MLP neurons of a small language model. Each row is named by its layer, matrix (gate and up: input weights) and neuron, and shows model dimensions 48-143. Each number is 500 + 50 x the weight over its row's rms, rounded and kept within 0 to 999. Numbers have three digits each. A neuron's up and down rows have the sign that makes its largest values positive.
After each neuron's rows, "fires in" lists the words (lower case) most often at its 100 highest values on Wikipedia text that the model never trained on.

L3.gate468:539527441498521507621466566451502514532477469491518545517430503500579477455568568504509496555440604545513544520421596491426510478488481436550593581511499531582521601501447539490557525522533478535505529529545507502531460527581428433453490401475542415608513449430489477424524512525434453455
L3.up468:518501436409558523613533511541354524506551568430461501529514470492579474537506438427529470500558489541468531471375557554502496439502428419519592553514510503592505490480474579487503441570465442562462540538569524532554478478430458481443550494408554432583587474513521570446508480463466464500
fires in: "as", "republic", "and", "international", "or"

L3.gate813:490540494497499478537588506467450505503568500465523483575464517538572475444530481557549507499507470446467463536458459393434415410480599572516520520515466547395507472491542569603437537516507530490478487455562457560562530476428506501438494487496435444524473608552453370408519421554409440472
L3.up813:514477577485529476432495468514577520568454483482511405469541454560460459585464475512515504484541524559476487577566547497537503481539482571571480477484449447545484536541514472469516472402405482487511538483452491454538462614497468374611444503449510517513437559620550516492501563472649486503
fires in: "on", "after", "for", "in"

L5.gate15:514495424449499567515455511472559478530451426545464462593492537510496429506464579504511608518584512476542494466551511460510507501531474582497531534494542495543497442487510524540476502472390510574422471496444518512461545545515604485410459471493447512529506527387419424510519446536539454555
L5.up15:464496484421401507563470476541511479484461511524635478515457422411531426479540484555551463551509396412421499497485544445546439527405500455510496636404466502516498497537502543473390519464495507579493497506482570425541520403469506484515426480527468572534559538489420494518564544498468481462
fires in: "york", "series", "league", "line", "corps", "illinois"

L3.gate865:540534477562510529464429515455527538587482482499506455511467417497501517564482503702530567589512486442568561539494527551520472501516557439528548445518492571451568512435495423533475518548623502549479445428477527398537483458489457462426472444591500538564486551386448390458515478510545428569
L3.up865:458511568528536513373505478474537528485576519488533451532419494497464470493510522634487524477478420517485461542606466522525534333476490482463634429500539493434577543449536496498490492558502510488534504488508570503494503456429429510484494499503440508549463544470490446485563476441504395551
fires in: "as", "in", "of", "on"

L12.gate697:487524393585494557542480592473474484442525441465542575573439577467578520518506451521454517477523580439558528554482463412464444578427432421477526470478533456471541505434634496504462453439531483513494499462478450454620612566474492494370495497471540483521576458529574436428561472550491441495
L12.up697:449472442514600599430478502504483428500537534496566406471414565558526475494503487510545503500511580417592569539499513458479446559436481493516505516529497475459567435466524498445508511447539566550444560501481436483545560433495506519432507511444586501528505456551515447448561564530424566510
fires in: "by", "to", "of", "with", "from", "for"

L10.gate401:499455413577422529584538441540513554553635532543527594522519615543525560505551461452621537507526448516492548467539465487424517476522495536505531507479554492451604463522465492539536480519538516519492573422484547550462536525416523532421528490486471513620546458463443437500463440582485501550
L10.up401:567453544549555531474528524517504594504527591450487474449467536496551516511525499546478549545469539472538435579490540506478497487448426471509597486480523527520518489438416483600513559535546557504420527577515467477540549495530521490476500432412377586521520591551398499485485500526492516525
fires in: "a", "two", "to", "local", "the", "at"

L7.gate695:417491515522461550565431521549526533464485473520531486486527621434506512502493547550521486433429543525553471536484531511431422503514472479420461524477526521470499496453472543513446515426495539574501520528532467439527517476473489382466516509508516575539481503516589388496451508455398451512
L7.up695:446536531494546470399441543448481488500506575493518483516543523534479501497541507550492492496509567508462548541527540471512545546474555424516547532464488529482540525452539566520427579400523455527494494555526473609486490472474438501609494489503505699498415492562565466534516480536572494524
fires in: "is", "and", "to", "was"

L7.gate250:400485505461497529458493481537448538512512445560547484507452468485541465483527396554527571515475550519460438616600530538639444511510564522498435515461436527457573430469443459476515530360543564536373474424471460471549468445522443523445505468546435476547490554528492484479507557548488488529
L7.up250:535460526382473429449533382469535557496513481495495454392507490457523425480519383533550490565541545528546398507563571569549497397548520459460539485509510465581433478474465389517603513498556560560457520524517442395497537440504465507459489527534455546478553505576601496454468577520522552467
fires in: "in", "at", "on", "filed"

L6.gate988:501434459443487553410554442486443548475500428520517562551541453486542503435666505536497503467506547458430381477472475483433356483474502490409417529490512480539480487605464479569404512464550449454405578481536580463501522492551459421464457380518432505531578501505604430479448528537481524541
L6.up988:544442475522523483523465514485468496438506508461516471471522483573488475535484443494477516481479515453498509509497521506539496582552436475449510507439477445477470492446480455603433551508490518536430463515491370555510518539491528512572490546439446434543568482543491477471451482456574488529
fires in: "born", "history", "early", "nation", "discovery"

L10.gate768:455491484469482524558507579455539542485593438516478474508401462408492523409588501495458485526499525474496435538550589421472449446580512530459631449528532500485510493542455500535562547436487500601434462430451501440574534502497411477549476468436562367555560514393467412505491609489529568488
L10.up768:527419577431470522613463488488504414453585434453444551464514489524559554581512492535537429568555513475537475542558515507517484473492500444539519616458415494535625530492548523522424477392462416553440542518389469467601511487583507480482521467561518479471569516554529477529533576475508418510
fires in: "house", "s", "head", "as", "vice", "of"

L3.gate728:514499523468514510603482626402388471499566616572589489512524633535533524461470490482395577500474459580555529535501512463577439482530525466459494479481493543468477569534573554535468456556548529469438473527563452594516548463473419561531426475548419445511520474431495493483473530564443504571
L3.up728:537473485474458479560470560545380514499576533473537495518451582529534543516508542587545480494417573565512512449506471389589487485525465539463532510557520549514436441554590518541446423585456501459436455542587528591500513461434459546501550530441580479450491464515566499512491466475554614580
fires in: "it", "this", "was", "to", "and", "or"

L7.gate834:445583382536446626560545574529545546519539524447567428516461543469499444478514515539562515597519488457581523487588500547513508481551516496486496440512472544435566496451467540479493522450461475490379540509613428454593528482439411490460503418497574411442541458531465426535523505516561444449
L7.up834:515479463528565526551401531511541553481500537556455477591466540528497568550484466494597447562468462571456549562496537515506553407581549517497561477513409435534550521526626525444397419461485533591508539456494452627540455514417467476533513441445442442537571549526488488515512426528583502572
fires in: "of", "under", "as", "time", "among"

L2.gate579:464449546503513548530537544450476543490492501560489512560476546539465505442468524515522533532571445529574451472437479492620503476536515516447441507572567474529539553533486486491476522534429483495437553451488464472481500549521429489450474485502601454486438535480505446498521501509481537544
L2.up579:478479508551447478523559492471485462447532554533493484485611511483501619414498426492597543506540449461583481547568468506590504500476482540453462501548485449599595517656511379476516500481524455574514538424481599490499491519431466459475551503477582532534550546489520475436466419538453532547
fires in: "as", "life", "his", "years", "died", "the"

L2.gate846:522516507486509450515538494478412529544479478542567558559482528469451465447475524456447612579504490357492491453475579507548530542512481414486480503505525502488440545525421476465478562470471611465490461490603422526554442417467463507551421436545543425450550443590555480533464450553451538574
L2.up846:499563542499588490557507619535492560534460523568457524454506501469539483575423494546453490535525561433512534472583443562518516559571429444504500550531631571524582503587478426488487502502482456425633510605541455491491489554513455543605619532560518433407523462471459533559445386449394470577
fires in: "time", "years", "life", "age", "period", "love"

L6.gate907:482464519514489515513481443526521435505503458454412480480464571577480436543484564553503431508486521526526443501462521500556494524619552497490525530520661391421585520470437427484541556511568554495522547467406461497529629476437525540421542447433412513587487526520502530505485518533443474541
L6.up907:504532490518459526494511525472518458404525509569558454511419514552513383426566513542495486536400519583460500414414548506484499515449523590447541500511458503446546447518503386443510500571602507518544476461483460495487508513505475530525525453535514619539486617518416484412547425529492537547
fires in: "of", "at", "in", "to", "through"

L10.gate923:575495441562446603529516528466374600501486476503497496563491526521616540557493399596512464588474498549423492503500527423398401483516535492479505481511523507491454541462542574491489517539577538504550544375498514519475491511490433596516516454410510440459641464469484471562469486510512514566
L10.up923:447439553531529424415525499518527569519480478541566559452566464480559564497540522550505596485399580514541499503495477527458441471414465509620525451482460472664498507544441477499451456542533508482517519521486461508507446577537513477525462478561482486463592460471499434547421524512615448490
fires in: "a"

L2.gate585:510574452560521534567507547434450501418528529450419495599506526374527457438507511532526550568525476545417467421526611459439488520462486525426528437527607533504513475434469477520479600489580572467445515532465477464474507445512508488485465489506488420565508514508454428521496437603404547502
L2.up585:491482491489518514578622498501480446540555576466564466552471500444567505449518572496460612653444501535569488471547456548455460480387497539499517457412586531475570494512507472501474538471480542544488515517475388520476589429528551513467469538577510394436586498500574499489518446567384452562
fires in: "and", "of", "such", "no", "or", "a"

L2.gate103:600461441479469472487511591483526412495523508476563498517402449501547461434484555603448477472555524522545474486453465505450469549499568471477597498569616545454539578522486513610457548459469516557423458419524544478432529455554557535509478482507456478504456526455470475533552512540505566534
L2.up103:438512477469448499560545522536564503498566451411503540405419450434508544534503491570534491488514491468472553405463423479513464440433578532458481540521510602536393427582558503470545499547482449635550542535531510564437437508521483497425485549480554576516496518531591477432467535475516398487
fires in: "that", "named", "said", "dedicated", "dominating"

L3.gate270:531490452522482461438457585425534479470582427462481591545508454569471488444494552443519474581493558492463468522486565412419457488565483435342483492459521494502463561580543505480432543456576596633482451535578508513512474478491528470495504460520534474509487530514487359461505469520524540469
L3.up270:559455482479521585519560540542513514541569457574422535450536578493527477539515435550457577438443478486619460528465646490545519474571496398431584480515431411493577476437548489452525494400475467576542518492471404522524581520514499462495479492476449460565432539525475407371534574557453454445
fires in: "film", "studio", "album", "to", "awards", "by"

L13.gate931:480532506524549487507469566498459582519573481517603421536545463466550509528465476570450501515463599450505488470505556416479440564595507484467447529564567538577515477508498483493348527599549600519496500461538479583508456491514444588496445533530520487552466489432501323522510414466578437570
L13.up931:479554506623468507514452565565584503523546482508553526494461527483528475577524482571515506565450480460456563491553442416558529518509586457509511455546519448511546449500570434483492483502528528528533518461441639568527478521413420527503514432456535603519517560473465523460474528480535431662
fires in: "in", "of", "on", "for", "to", "with"

L2.gate265:492477557615497547541492498424428510483500430553541534606504527519477428452533493503526501500414429431577421427459531483574468596434482520496491519521521478480609527479483464479517541492523543564441510495517462516601584422535435593504480508573419463507569524532468518494521551536538511518
L2.up265:527476462613484502565454504464410468482538490607411504544551494564439455458519466556564489484502464490540464436480514453602491526476500572554493467536380424494584557514523545505531434512538540520503524462555436401457527494561537582464480521608386499514489437495556556496610538507555527545
fires in: "to", "top"

L3.gate196:456555436514352452503553541483455517453608572477486480585501593382525531518502483606447512593559489496660492447505523499538454513463452490453575463615469515592499582496526498481500506566543569541477488533496433515465472526467529493493501551474468497532489439434506420441538403595433443543
L3.up196:473455493489490483490450535505526547473506558486457521525358536431469481520496517633519520562582563485467549424497555515527573471486452475512541520543542458514516519559549414559503536539503510494595504515508390504437438532499468462454564641459576524524476528479600504500451429489519487537
fires in: "and", "to", "the", "will", "would"

L5.gate825:546579465570408494553464571514583437489450430596475576462548547493493422551537506524439454481531433477583460556500600378536485442455499507492422555468579456474523487518590517554482449422472470577466567519516481490594452427518514452541527461521527435561490559551543456484490376467528566607
L5.up825:407388489394575453446520522530512449457476392510499489468507472476526503563516540538423489536449457487519461526582422508510426508443541494451517584377500479449496463463499511505507545418486524534551491551441483544570455508535481474589508488489461452464493533479492503485485501530422385558
fires in: "to", "is"

L2.gate304:539478442600526404487493466452462508550507533543563570510497469418663513439481472505450516500596516504542541498467481492594403463478549502450465435534448436553481605569526480525431502512493503554512621510490497494411532501507426475459516464388507500525478519403505497544476435530474578412
L2.up304:490417500597418476446503443521543487530570458479578428534542484369604449451488527540413512394618515577491538472490464485541455494420493518462499472577496476523533561598470516624433426521394554585531503493548575459429521510506435478470508481430532507506519506482630583482587544563495502429
fires in: "to", "the", "his"

L10.gate667:594443486523470442581520544562508430526660493505583501496365546459429510460600529480524481544578533490585446424528552428591512430427495518483561449547574557463538531472459556480442457470465574537414522524515487533543547509452485520461450533364553437510563527444524416418607618511496470460
L10.up667:504519491460494470507618556508584446480492487576506535489521447530459503515611503547399522543560529514548502471534588412527504415479495606529515509566443526569503454464476553424605425444542490520553546520475466477428509504467526488530479468438522545487494546505416466528462610491557440555
fires in: "who", "which", "announced", "stated", "said", "that"

L3.gate371:559541432463498491576549525472597558558491453596506463516566557550529541493521514497511443562434524540486437597524515495512446495555534495478564554574503443485514573467501548539436432432456550477416464526551518460526573382410467560527450399450516419471574551458499437497422460504569460552
L3.up371:508526504476429512566513518557493518518466587431603455495494662544350441521490453430632547488454457510525449500471549464621519422479417545544525521498504513494482520509617540486507483464431473550513487552571428470458556520523410565599487419529520434467516566504548459461532437494424504484
fires in: "he", "she", "and", "it", "but"

L2.gate913:571522491601449544574453546508580467417425467604464495538475582440491410442490517539447482498501458484439549526496583483488451534421559477486576484403587519413523540462391438463562509515492512518565483539489498515505473441524409467420500550595461426581502435554444496526550474592444506501
L2.up913:539512521545495600559483485464590418427441565526470452587430554489489485567523586530483462565548464463582537480528584516506529478517489445499449428440513423402552480445476515531518520550550483556584601529496487487393598539464430450464537536584498530499533527528560537458607560516498622483
fires in: "to", "not", "only", "just"